Weights of a small GPT-style language model, trained from scratch on English Wikipedia.
Size: width 640, 10 heads of 64, MLP 2560 tanh GELU, vocabulary 17524, 55.9M parameters.
Architecture: learned positions, biases, tied embeddings, normalized queries and keys.
Training: a variant of Muon for these matrices, 628M tokens, 4794 steps.
MLP neurons of a small language model. Each row is named by its layer, matrix (up: input weights) and neuron, and shows model dimensions 256-383. Each number is 50 + 15 x the weight over its row's rms, rounded and kept within 0 to 99.
Before each neuron's rows, "fires after" lists the tokens most often just before its 100 highest values on Wikipedia text that the model never trained on.

fires after: " ", "–", " +", " −"
L6.up1533:54 63 48 77 22 44 21 72 50 54 66 60 62 53 85 26 56 46 90 16 73 68 55 68 45 24 67 75 49 47 64 37 75 44 59 64 41 24 40 53 61 63 42 34 30 54 07 60 60 41 48 63 64 67 61 84 35 24 17 43 33 34 61 88 50 41 38 46 53 66 32 71 24 60 58 51 50 33 70 69 35 52 71 51 80 57 38 62 54 33 78 65 42 60 55 35 60 30 17 42 39 68 18 57 34 44 29 26 43 29 54 35 76 35 44 71 63 60 34 29 57 48 49 45 58 65 50 53

fires after: ".", " "
L6.up2479:54 72 49 79 20 44 57 52 62 75 48 61 48 43 31 49 57 54 73 55 46 53 50 47 43 21 53 41 61 62 20 57 36 58 71 39 83 59 55 34 55 57 45 39 61 49 48 56 26 47 77 36 68 50 41 78 43 26 30 58 49 61 39 47 55 53 43 43 45 53 50 51 49 37 28 46 41 47 65 46 41 46 50 56 54 68 34 52 63 38 02 36 63 35 40 65 39 60 50 44 58 22 62 68 49 73 58 59 60 39 34 31 68 33 64 33 61 34 42 40 60 55 58 41 53 46 69 60

fires after: " ", " V"
L6.up1165:72 48 47 42 36 44 61 37 45 64 42 50 47 48 59 61 59 49 54 68 54 46 62 52 45 39 41 46 35 40 47 57 36 48 23 56 22 39 63 75 55 42 49 45 60 79 58 60 46 17 51 41 55 50 47 57 65 55 67 42 59 79 57 44 63 45 65 43 65 46 61 60 71 42 51 49 48 83 26 44 64 61 86 77 78 66 89 51 34 52 53 41 95 66 57 73 59 36 20 65 48 52 44 56 55 28 57 55 48 33 42 67 45 40 53 55 64 58 70 10 65 78 21 61 47 48 77 70

fires after: " |", " ", " (", " first", " +"
L6.up1084:53 51 39 28 40 78 37 65 35 32 51 48 56 39 30 39 66 48 46 71 34 65 61 60 45 48 05 50 59 33 50 46 49 44 76 37 60 44 46 54 53 50 31 38 33 53 53 47 64 63 47 37 53 31 63 77 35 58 26 55 42 51 51 53 35 44 44 63 39 88 51 70 56 34 36 44 10 50 24 41 48 35 44 74 27 86 52 54 48 38 58 58 45 71 43 24 70 52 45 57 42 50 66 40 15 50 32 61 70 83 45 31 27 21 56 29 59 62 61 46 62 81 40 39 42 53 52 59

fires after: " ", " (", "20", " J", "–"
L6.up2225:56 34 40 65 40 42 38 80 40 46 45 91 42 56 41 68 22 37 48 48 43 58 31 50 65 38 71 19 26 56 72 58 72 33 48 83 34 49 35 50 54 49 51 96 35 46 47 37 43 48 56 68 50 64 43 39 52 51 66 68 36 67 58 45 47 58 75 63 21 00 62 36 60 67 32 64 69 41 44 60 62 73 45 44 60 31 84 50 54 51 62 75 65 52 35 41 71 36 75 41 36 75 71 41 48 66 45 43 30 58 46 66 57 50 63 64 20 68 65 32 74 45 44 60 57 33 48 66

fires after: " ", " ("
L6.up1253:52 54 63 50 53 41 63 49 67 25 59 35 32 79 52 57 44 36 49 41 62 31 79 39 64 45 53 56 56 30 37 53 54 53 59 55 12 63 69 64 49 52 38 64 42 72 46 49 46 95 62 43 54 52 47 62 29 41 40 32 25 60 80 62 47 71 46 38 50 66 69 63 71 42 71 34 73 48 44 57 51 46 60 48 57 46 49 52 58 42 22 69 53 49 53 66 46 66 72 47 53 55 66 40 65 56 48 58 50 57 16 45 65 54 42 34 78 51 76 70 53 41 43 15 64 41 76 58

fires after: ",", " |", " "
L6.up1692:61 41 80 71 62 59 34 45 51 47 73 54 59 36 50 64 65 54 52 50 47 46 46 65 71 33 82 61 49 62 67 49 72 56 47 40 47 61 18 57 46 59 69 32 49 54 64 50 63 68 65 69 52 31 55 24 43 62 32 29 72 21 28 33 07 40 39 42 44 75 53 51 58 73 79 48 50 52 26 62 53 44 43 53 37 45 25 63 34 45 70 39 44 33 59 73 68 44 36 42 58 73 67 60 59 42 53 18 32 48 77 82 49 54 30 32 39 28 68 07 47 86 43 40 46 48 41 68

fires after: " ", " N", ",", "00", " |"
L6.up1548:32 66 47 43 28 53 47 61 76 60 63 58 28 73 38 71 57 60 91 34 37 56 45 63 28 40 54 56 20 46 40 59 49 32 09 50 28 51 35 72 51 33 31 50 50 49 49 64 40 38 64 77 42 64 79 44 38 45 31 39 63 23 23 48 62 55 66 12 59 34 42 74 76 67 60 39 58 42 33 61 71 33 36 37 40 63 68 43 49 74 75 48 34 61 64 43 50 55 26 60 41 59 55 36 53 49 18 49 49 85 59 36 45 38 38 43 89 54 56 57 60 66 56 48 30 56 46 47

fires after: "0", "1", "2", " ", "3"
L6.up170:46 84 53 45 51 77 65 56 29 46 38 83 69 22 71 58 58 67 23 68 48 28 40 58 55 47 78 76 59 54 69 35 72 72 44 72 39 83 40 53 49 63 38 23 37 56 64 54 63 53 52 58 59 70 33 33 23 47 50 55 48 53 64 46 45 41 39 49 52 25 35 48 53 64 49 20 68 66 33 80 58 65 48 57 40 59 46 61 59 33 23 57 48 17 78 61 52 31 90 44 38 33 58 47 61 59 39 43 43 45 51 43 50 79 54 41 40 42 22 46 37 51 71 60 16 33 37 54

fires after: ",", " ", "1", ";", "2", " |"
L6.up709:68 61 58 65 68 26 54 62 60 66 71 43 61 54 26 71 65 63 22 24 64 55 35 53 47 63 50 51 47 49 55 54 44 45 73 52 31 62 37 51 38 49 14 65 62 25 76 45 48 59 51 64 81 86 66 28 49 33 49 37 37 11 34 47 50 44 30 51 21 57 26 78 37 67 42 50 42 61 67 55 75 26 16 57 47 47 34 36 75 49 60 56 43 27 40 44 42 64 32 32 39 33 72 65 64 60 39 45 45 42 49 51 47 29 34 58 43 49 68 42 44 62 49 48 49 24 34 58

fires after: ".", " |", " "
L6.up1295:56 67 42 46 23 29 23 52 33 63 53 51 53 73 33 34 48 57 48 61 53 36 57 63 33 67 68 74 47 33 78 58 44 58 50 40 63 55 75 43 59 26 47 55 36 60 56 46 44 53 56 40 33 72 34 35 43 34 38 83 60 66 50 39 70 62 43 54 61 29 60 76 55 43 36 75 42 38 42 38 61 54 71 43 56 69 76 44 68 31 47 19 40 73 68 70 35 64 46 64 08 26 38 73 44 32 42 71 43 53 14 33 30 46 45 53 44 62 58 35 55 87 73 55 36 75 25 32

fires after: ",", " Elevation"
L6.up713:76 80 30 45 40 47 58 30 46 41 35 52 50 67 40 48 64 41 44 54 43 53 09 40 52 33 65 57 36 44 47 73 58 63 63 51 51 44 81 45 60 40 40 32 21 20 20 50 49 54 31 56 62 35 54 42 72 25 45 39 70 15 31 79 60 42 40 50 39 47 69 52 61 40 48 44 22 38 44 44 55 49 60 68 74 82 41 80 47 40 83 72 71 49 57 67 63 51 59 42 63 51 44 58 48 37 46 42 38 54 78 63 48 37 48 37 56 38 85 32 65 69 60 52 59 48 56 41

fires after: " ", " —", "."
L6.up902:54 45 30 49 52 49 48 71 53 48 59 43 42 66 75 31 22 45 48 63 47 55 54 79 54 45 66 59 50 19 48 50 46 39 52 63 25 66 19 50 68 52 77 77 47 43 48 34 56 68 74 42 80 48 92 45 64 54 36 45 53 30 51 60 46 61 47 47 57 49 58 50 33 43 51 43 34 70 60 44 35 14 64 55 38 46 50 70 77 43 54 60 78 74 45 37 70 37 67 36 15 78 44 33 64 50 45 30 50 44 51 61 54 52 53 50 45 59 48 58 37 77 50 73 64 67 44 68

fires after: "|", " |", ";", " Section", "\n\n", ")\n\n"
L6.up2548:56 65 79 20 49 37 28 78 52 53 43 47 39 68 52 64 48 40 69 84 41 48 51 90 36 34 60 52 49 33 69 63 56 37 23 79 32 44 31 51 29 47 59 44 57 38 46 53 39 31 55 74 63 34 54 61 52 69 70 43 50 18 38 32 35 67 51 61 32 37 49 67 49 64 54 26 71 52 63 56 28 57 59 51 48 53 37 59 39 45 54 70 53 67 42 51 50 24 32 67 35 65 71 66 47 53 32 51 51 42 50 21 77 54 74 58 39 44 53 65 46 75 60 54 19 30 38 74

fires after: " ", ":", " −", " +", "D"
L6.up1585:36 20 55 68 55 65 36 66 39 45 56 55 51 18 52 55 38 71 52 37 40 79 49 18 75 47 61 55 46 32 53 71 65 52 73 49 76 27 54 50 54 57 40 54 44 72 47 44 50 40 59 21 54 51 61 82 47 40 22 34 53 44 04 55 48 56 63 69 69 68 20 61 44 65 48 30 48 49 28 24 51 35 30 50 61 33 59 51 39 53 43 77 58 39 50 74 40 38 27 51 57 61 60 31 75 36 50 40 65 50 61 63 68 49 46 79 35 43 41 60 45 88 74 58 45 51 36 26

fires after: " ", "20", " |"
L6.up2151:53 60 41 50 51 49 42 36 41 68 43 26 50 59 65 50 39 71 25 54 55 79 45 41 63 57 47 44 52 50 31 39 32 45 44 52 24 37 08 47 57 72 42 45 48 52 61 30 44 31 46 58 65 67 54 58 56 37 49 58 72 36 65 68 61 42 34 63 58 47 51 69 65 24 40 39 67 90 49 43 64 29 65 11 35 66 49 68 61 59 56 89 41 69 44 57 21 40 42 28 57 43 59 72 39 98 43 39 38 49 62 32 83 58 52 58 48 41 53 34 61 48 61 44 40 34 63 71

fires after: " |", " ", " —"
L6.up1532:34 66 19 37 59 42 63 34 34 41 44 57 44 49 43 34 41 34 43 25 58 65 52 60 63 59 63 32 39 62 60 27 38 41 49 84 23 64 48 58 51 76 68 43 19 56 54 53 79 54 49 82 35 51 48 61 45 52 54 19 38 50 58 64 47 16 46 66 22 38 35 60 44 61 37 44 37 62 74 47 29 35 77 41 49 89 71 39 50 49 71 59 42 51 51 77 58 41 69 40 48 51 68 38 26 51 45 76 41 19 54 44 23 59 46 95 56 47 54 60 57 60 68 53 25 73 30 49

fires after: " ", " |", "10"
L6.up986:47 48 67 36 54 55 40 56 70 53 57 43 46 26 33 58 59 60 42 61 14 63 51 45 67 65 20 29 52 48 56 42 38 56 59 60 16 33 34 44 69 83 38 47 32 69 68 32 51 58 58 39 28 56 56 39 77 54 28 54 40 40 67 34 43 45 62 55 77 46 88 68 56 63 40 64 35 49 42 38 35 40 45 62 39 58 38 37 59 26 46 26 47 60 50 71 43 55 75 48 51 34 60 23 71 59 40 55 58 49 32 48 48 50 50 47 60 27 59 63 62 38 43 43 64 66 55 69

fires after: " ", " −", " +", " ("
L6.up2283:38 39 17 45 55 40 33 53 26 35 41 79 61 51 46 52 41 62 40 54 41 78 65 63 42 69 49 51 54 44 36 56 28 44 44 75 51 43 41 54 47 63 54 77 49 49 44 24 50 48 22 41 45 34 52 76 47 41 31 58 32 69 27 59 72 59 39 99 52 45 17 66 53 68 44 48 47 63 45 61 56 55 26 49 38 29 41 52 69 56 71 64 53 54 50 70 40 50 49 80 43 51 45 60 79 64 31 46 21 37 53 38 38 53 56 55 57 43 52 73 60 69 55 69 51 41 20 52

fires after: " ", "10", ")", " running", "5", "13"
L6.up1683:59 64 71 54 43 33 58 39 37 53 47 64 67 60 33 52 38 63 65 44 41 40 70 38 73 44 67 84 46 40 54 54 63 54 36 78 43 44 50 36 40 46 74 84 46 33 58 53 39 45 35 63 28 28 57 42 51 42 85 44 56 61 47 64 79 42 54 60 35 38 53 53 65 57 24 41 64 69 36 43 55 60 51 53 65 46 56 43 43 44 89 76 35 39 39 36 47 69 61 43 44 38 49 23 41 57 97 54 51 33 55 51 39 46 51 68 31 72 57 46 28 54 22 71 32 63 29 68

fires after: ","
L6.up1040:58 40 46 57 62 77 53 21 40 37 53 42 49 56 55 53 55 52 54 36 53 60 40 65 74 41 24 38 17 52 84 36 51 42 53 36 41 28 55 41 46 29 32 33 48 45 68 75 51 50 70 30 62 42 47 41 11 30 60 36 84 55 89 67 25 33 47 16 59 68 24 56 66 19 37 63 23 75 55 34 48 65 16 53 52 31 52 52 34 47 34 50 50 50 65 79 53 39 58 46 56 45 30 48 56 51 56 38 39 52 48 52 61 49 35 35 50 56 55 49 45 71 41 53 51 39 56 48

fires after: " ", " $", "|"
L6.up992:50 46 87 41 69 49 54 42 38 66 42 46 36 43 36 24 26 60 53 60 34 33 37 38 53 60 75 45 30 33 52 65 70 23 72 44 55 57 35 57 40 41 47 46 44 54 69 24 44 65 19 62 33 52 53 36 34 33 58 70 38 48 41 36 34 33 31 54 78 22 67 60 39 36 34 62 57 56 54 52 55 46 48 48 34 83 49 36 57 49 53 46 64 40 72 72 49 54 87 32 57 38 42 62 56 45 32 54 31 52 42 49 44 30 55 67 58 49 07 68 52 66 76 55 41 48 43 62